MLP neurons of a small language model. Each row is named by its layer, matrix (up: input weights; down: output weights) and neuron, and shows model dimensions 96-287. Each number is 500 + 50 x the weight over its row's rms, rounded and kept within 0 to 999. Numbers have three digits each.
After each neuron's rows, "fires on" lists the tokens most often at its 100 highest values on Wikipedia text that the model never trained on.

L4.up1191:545615454511457479524533483541455479506456463505504497464504470457479543557558515538455582433418522481539519543568540553548555479520499528494548454416483544497556486441438507529452529508329401481469520523436589535462534523468452504476588526453477510575464409583518494603422456410523565434531524449467460487454522513419417522502492517578481485485536407512506489411520517551389424501572480482569378466575509447447539532506542462518473433484483409537431523474432506461451512508545610467484536512484509465449386485532431512518516463626476541494478572445437415559505477432470529513
L4.down1191:498573551401509467526570483429507470491494385540460526591436503482563427445516416540559525570623485530431548428481476436538458437486510515478432482569462502433482531536524487441546462530538499478573633520558519474468494530516494500545494462387474494604490498474377466536595512580531530508528547624504457449531475425528517502588512525522528442506552434549529586515402462516435546527521525502537515463579485610442493517495522542485590553471482423452523514447566443493510578468554504493535497487532439453461397486499553474450485477587505413428439452566582466424508585393505514497
fires on: ", ", "en", "er", "ak", "ap"

L2.up61:510551549478541525621535488412554535483564491550527565502422560534412550583539475494503480473469558564499483459480506552512513470448431463457568470535514568494477548494527337499476495538551547465414457435500512527495540438542500536573497468481553484502510434540505399471505526483545553559369547443530508592520414418535378496558570506527531441442526472455540476389439409517421445475595558415467522563536488514478478474498497525482548573553513526517415458563451519609566535441476534583481519522483415445464459445631467476534492443538499516436508511433455518437456556441509532503
L2.down61:496526444444477509482551447501478514399499594547509473536554585491542580607415517479483558416510493448551478486429489489519501576515570444480524505596570502448540431450504505468541515490520531428566545498434530505472476464506525547543499476458460532460554458517510478530489530428481581483487479542519518531495497529486441590481431338486443398472587470590522492491529500445511559491527513425433516569449505447558528493512466504418535486468586544522455422486511476590491598468425570545473444577499497539489393422562517573467572560504453542515476550382510469433497493523557545595
fires on: "did ", "ed ", "e", "do ", "th", "und"

L6.up916:594513392448484489531451549400473461527434447487523537506580496454522415505568458436519500486459503500488532537499478490520497481510482546502401528493553556502486574533516466422563464427469526485609442511524548481464497504446506460563555498462501454564556414549437526548420467567464492560505618456545504468506517507491537505550506483526438447575511372501512435605458565531504529435611482544514504499604468525546525501496521464649435516505535466500570548526495536453492465488584409553568466558499559486525527493620611493568441500518494430585438537481513455520476473574471571494
L6.down916:489544465481488395506500569599466498429532411563496556516490482577459457514452512494454466477489454471496538493459488519504481467500561439503533458537486592586537560495521601595608535465429600422487522423475477500514486507428435460442532512447502552348436604522626501600465508519430481468543428573428467520470467462533452328483484445378404544501534491466477410523497525582462582535397506476437562554493597472461506464425529496459589514563435552501470483508473502501529447517552541523477554525471566592394513496461494420536507478482520541545609435490516564524474456552505503483
fires on: "located ", "\\", "on ", "in ", "from ", "="

L2.up737:428497499587482568427442477521467479605526506471497482533470488375512597556450463470515509454488505505431511502560511542419551516458596525538588519536479510441493521495457624449520474432513511454457412543513500503488489490534563458465443431525514482507525485521518491514491442499452537546481483477553511516370512467509364512485508428531569463517474499395523523476473483494470475344575487571517478502493534448583565486403523581490517559475537534592558488444506546441586512404545472493446517471455478515478554456414456461453482498516464591450568462636477586497539568518451556500
L2.down737:529525543499431560551513499544473564458505730500479519439475527448580493556590534525546439459409460565513544499444519507540417577540491443483499519553565496437391386517449512458521545448514495452461502459476455542450384410522526627598499496501470494478542569523558534525479482442475446522562363545511502520602529471516534577602450486493533464469457606518488586506454535522458562484509492531450520500465496583495562506522471541467504533563407467538487510423600417546455501517431470509540545520442362468474514525492513481519571506470492520501521456596501441475437492573569484556
fires on: ", ", ") ", "), "

L4.up1196:471483586466494420594478531509447539533510471469495472424464510407569502591507531510531510556478399491482534511514529552457573522481552499503524428465510637450545533453449516549571564493439531555476601458538558454558486491464497499535508491505452491545548488499552457461453441496473477479462532461521484459456450563515482545444462554425507578494569513486600539534492400482584499492492504535604554430537543544485507486454583526496484505437506501398438537509484530547394442540478477604500465512513471491471418533529477533466525542498480482507499476481523445544490468456427514549
L4.down1196:528452591539529451544440495451463556459591373503464439503463439523413453548604449507456541454512433550495460557557427430497456517453479542503469490482505542560599508390492530423556480503580522511502472491576532528476546422500488416594410534501493512500424527465484601495492492514447452509499452480437508542477467457522457421529516524636570539544539543535471486506527597431490478471553571507368430511568582482519480465533527523418547465530533396541529436529518456429528610521524463515485576479567547528509491560493443529514484539546516528562526501508467452499515454549481482597
fires on: ", ", "and ", "man", "on", "en", "& "

L4.up486:542491593457527499505457464471513453578624431499477500505514529539533592500474496487458534597502439520515522498428538518571498487565463476480464482511532541491520481467448453487410436491525589614456556481483440646485416417558489474477538525500393345492536518504457451536510524524575520538494485478609434475534520649482409523486543468658478392505539486496566450487358582483625427506537512498526542409577547534481532535441428517510391481483479568454449544546475515564423557507479584514534453496516533499491442524437471512493433496429479532540493530551443469535526468503602503503
L4.down486:476474410557569514570409515432481542473596405478483503520443557443429490483583564477476489524558475548489538453453438412552403431483500482472519465532514466401527498532489423574547554511527529489537451468467478480465480453528547411506485468514450582497504469443476574402516451548400519503484544473552406512520542565511508565430505539519590497536502466553482492544485510470524439496587385481469412440478457529495528494441542515530565505548503432467479504602443488510431521399436451442442483482558568523543442521520510518522537493465490472562490534495531509562415346450507488485
fires on: "and ", "d", "then "

L4.up1209:531475525582422568515425555458504487506511457486557493454633557408456538503486482453551502548462458521498523521525590507531447540497470532563527511540589483603500541361542462484502522555520522550525482459443619474474394433578501490490585590484491523509522503481496449515586446417476390550528507482579511596537539436499497402527491574458464469442432575521505525491530561556555426480516443452506542445527409485458464391529497448451439499510464521489489501579449524535545481611499545485566455459579518423446405522493480509553467550425539566511518482439525425474497514411575494482
L4.down1209:437472443476547493586645447555604472445614452510470496506511496483511565508519742509561490437561443460375520516509502528611475525484490569394534438479500461518530507533468570544441434574544534471584459474502456495493529561475489395503401391563494508436508502527452625469493463535520498555458534525553466464395540482541490536487532461525553436471494492469533430493513431419453507496551522448502521587451602521484496475563513549511489507509508495483506514500526559569446468542504502558399629403558570518509531467444440434433506578531538471440584520520560550605425432465485535511
fires on: "; ", "and ", "| ", "the ", ", ", "on"

L6.up1060:526463499509372533557494487491582527489479528526402510537538512415448545481423587477495552449560473478471462403504524511486595464587438561492528510543452482511531481498484478490510558498514557498471473461491493505535488467546481501460506496464532520523545534410442511394444496525555513522521479474568549556463563465561542506472599498522518545511395465452485495555469449561515468519468488466473515469369519508563486458469485511509577485564481524540571505502408582476512581444500570541484551425547351546490466555588496490547545526474475539581419458576506544545411601508431491569
L6.down1060:502614492480542549555419630502475508573529569520544485491528394400545535521504518535488474464536524491448516527533413528419594556477481463582462494502538551446524556556495532521460511535497534387578487531481504570566550440476553459514558513435559487470461606489520599514460505486434428489535483497504576447570456548576518511594544472567539456440477510484510458457439511477546491540395523551532476468532605479426506467463479515422510568529400512422457449484593518522424396448473508556486482558498471408500522587423579478472521469519565526471451549575533524529510523531476499578
fires on: ".", "L", "| ", "h", "ol", "R"

L6.up1197:543451478493567636478473541582500431524432484539465525576500526468509526496526568494512504516526495489545538518507416511503530531461494586460501440477505550433461510556476358564493492475482508496520493557491486490447491494446552579513570549537433358434559570603506522572515487476378558536497594511480471512458492412552561464507472435508547489526540503459586475549463478624524520520480487541533475599579402564544603480375547585452458531509508472475503509551480530490527407497525461427513540558394557606495442487513716465457470555479494446528491454433443501428492436513451521506
L6.down1197:575607471414508494471549508559436487526383464458545514432464458541515444444432585436546435467500516524547561495461437516424504477559607487493510425496604523478642560418546506562522519434512511519588481523451499557506480496508470539434505565460519512435527515556581537539423562484450457605444550510494526448484481385529505479528450490447472524588593547540560375559490477542522503496438452550495489566526452510446492487477509616532470578496562491534428532534515499423556439541515563427488519485437544481468417470427513445489470518470499533568556531527383543486522414609505495458
fires on: "in ", "| ", "from ", "of ", "To "

L6.up473:430502344550511524485468466539591495576462512465470608437481529501453546504442483516549484530473448453434484498516561473496571517486506503515400603557413507466389542418576519504425505596519497472486467487509513513524537594544556467469611446466436475527588549544545500539513500442473511487465598487516465514384582479513566462503578520562584470461542515404545550533480532520483438462514476486391465538463471544521566483562508544398572543530501533527502556452407469425557459515553528445450506595519456465538469547543497485565470378444465491478485473419503478582517502549552505404
L6.down473:560514510485464422437585456519496521516521511515408402462524415555502583483577520492481495501502463522417511462575455453539532591566399523473571514574539476594482393455452555550636578421517488561465496483432532520507416483503416445510488534434499489455506402522519520475534454488513345438522432562454622496510532464481462517538475475544474484516554499473548476556471493459499510381480544525502505550537481495520514498423510453506391473512501455475471492417477507600444480381503461528579414395476502503481513553481550509504506580391471550415470421518528506465538541502482515484
fires on: ", ", "ow", "-", "("

L2.up1222:505559555502470525558460569431446437516447545502471447554520543529516519530505473435425510486502579511425507553483495507399502400521491553494496479557463480451467411506543513501486491453412541504606506532468498447548602470525527420471485480475528463495473513532502475540453472490432512467483505453560549501456509563528579458461558564578548495538426414488485567468579439520526448523374458477501568507548497547446460451469585504609542446442504430542375387474452579480429488455624508461587531501505509482420537392516482546477562509415499514397356500503507422495624494424475514540
L2.down1222:443501567462446460525530522403491592528468569491476468498509565589552475544594478416482515594475453464467559440460593507524540482510505472558499525533463595526505556562489529439590412558513461428563473622451533571447442490538562474499491454488484598535427418509464490520514473519411546517441463485434522455461449407636479464473483551529554502532590504552565473550499492542592591482418463493531474435550481575429527518476521469517575486487490538498422457482466479629608589660501529513541526481516380464508500534564361439447560524421451550518440571461497458492529540456500567619
fires on: "it", "er", "ran", "en", "bl"

L2.up628:501471507472590536499429474561449508480504468451426583559462441463570488495480450487420534474426459506497471482521448533495561438487577428603513507496455545525502593403470490509493551557443508511444427571581485476438530521515535476577449557590599463465577544546446448470517450504440405522526505458508527482446531507542494398442490527543469556412562475509513521559507457515435504485513573632541561519453528447514551568472562559463463460560525467523524514483486565435568425537504493542459348493496530474566590549498612469527484516513457448525459482515488542521489575467514565458
L2.down628:508530486503414486448453522517569524500556397526501505571570493452525474505543482519503473516398441523496517522565506595565525423560505419387510469508497523576545496498558463517358581504477464411440494430587533310598502592510469457557487433479522446519539509566500498517508511476468497519490524629506508454500500440502505556453613560509421529503505475535450555526453560510520510422495499512500511503485568529496484540502425526473468457396469529497508464490566483453447552472483545520568481473563486457502519588561507575516537518578417429524628451391433520574487454542396436486
fires on: "| ", "ir", "born ", "by", "ved "

L2.up768:489597344526601449530452553481562553598500475576502494525425594557401505427465446500549476551514516498478537605480431496502487453484593490470504531480472503462394546459489444461453440491476547521502465583584503438552517473521568497510425514493381410551476540479449556435360568470513549495522514479579546629514451498469566578478507497492565494525536480444537533510456541507506482529446502468484586476543500497495472470480515530449633409545477519513443528542399521429446517538570524456512592558512495451484400537583530506476529471514495501454545548512514473486466551503489439469
L2.down768:468435422482529409545507512468509540434461479481554490552505591578536552553546383500529562494493509517541432473536533493505504566501499489491517421438560490414491492511438435507444453549555524498474481490542406525439434432493400544511502500518529447556449520520547454584555478397477436485524508500417439537419413538388458575426472529502524501593491535585521516461502372491412550448426524409499496494553511488538440516410424522481472430496542586459482546440531449532498564428489501463496486450537527556488511504568545475468527553430576429537502426473497528445404478453469509492
fires on: "e", "said ", "at", "ter", "ed ", "ing "

L4.up744:482485505530443459504466511512561532618549529486530470516507470465470562576417529496525508422523427524424466524626375433556527450439550508571482436578554487500426551421506443474496509555487564459417465511528472520502460444544596527506539489600477560557417461539427484495480489473446474487490511434497483565570496485498472515452562467435530491447569394388525542574537492457513455450476485504473455477517440570470483503439493543468435526531398502554501553499466514560603588565565500508489498508427450432503538452524488588507489483378380646432486465489452562552497533505499510507
L4.down744:553509474561443524429436430498582572561451511556448543501476552466513482511532401540492630515414498537596551479522492460515490592521512534389508540423484575516510506484579578491477538536562566447514423442439470419513489537459500462540458448459581517457521540486641458487509515446486522485468480580519537548577471495522425498457484507522463456522455528572472534510462587517457488470427379435419608561540552473484402539455526401555562340405482442466547547447528379494468449575418467419533576443482554433508453493500419521507535508463430597495524510484588450540505484442437464503
fires on: "and ", ", ", "tion ", "n"

L4.up480:472564540535553567490469493531487518558535507480480496450520548465492528460506497490483495484481525516536456553551497549424493565589495480510443569579562499444499452534542493508475578522490619617479522530564454403513408532499594454529550384588493484558437496471513518503462441513600522506491368438620529532509479564485489508481553525546555511386424517477520509378473505488470450520441581514520613481523496489461549507477488615422523425516579444633442545514512516552493518513500378488502485432546491481526580556497504454559482495557470496429465542483522545431565534451454520414
L4.down480:478561552441603456488574536448512581439516284598442491516486534496505586536532486457463525527530485421525610501494523516524526494486487504520567456507518489459516521513334475659494488470481517486582493481559544536484505535398496444528447617452501468486499408457537520480521479582426442438513487506524418436571547557573463564445473548405496534475518473529537392416450487511450454464492492542560465500453463450529490489469584463528486508515433579493548579523474524536475475505547481557506530460621519527495492429476577553479504492446516482626534578540475442462432425551513483607
fires on: "\n", "and ", "won ", "to ", "would ", "ed "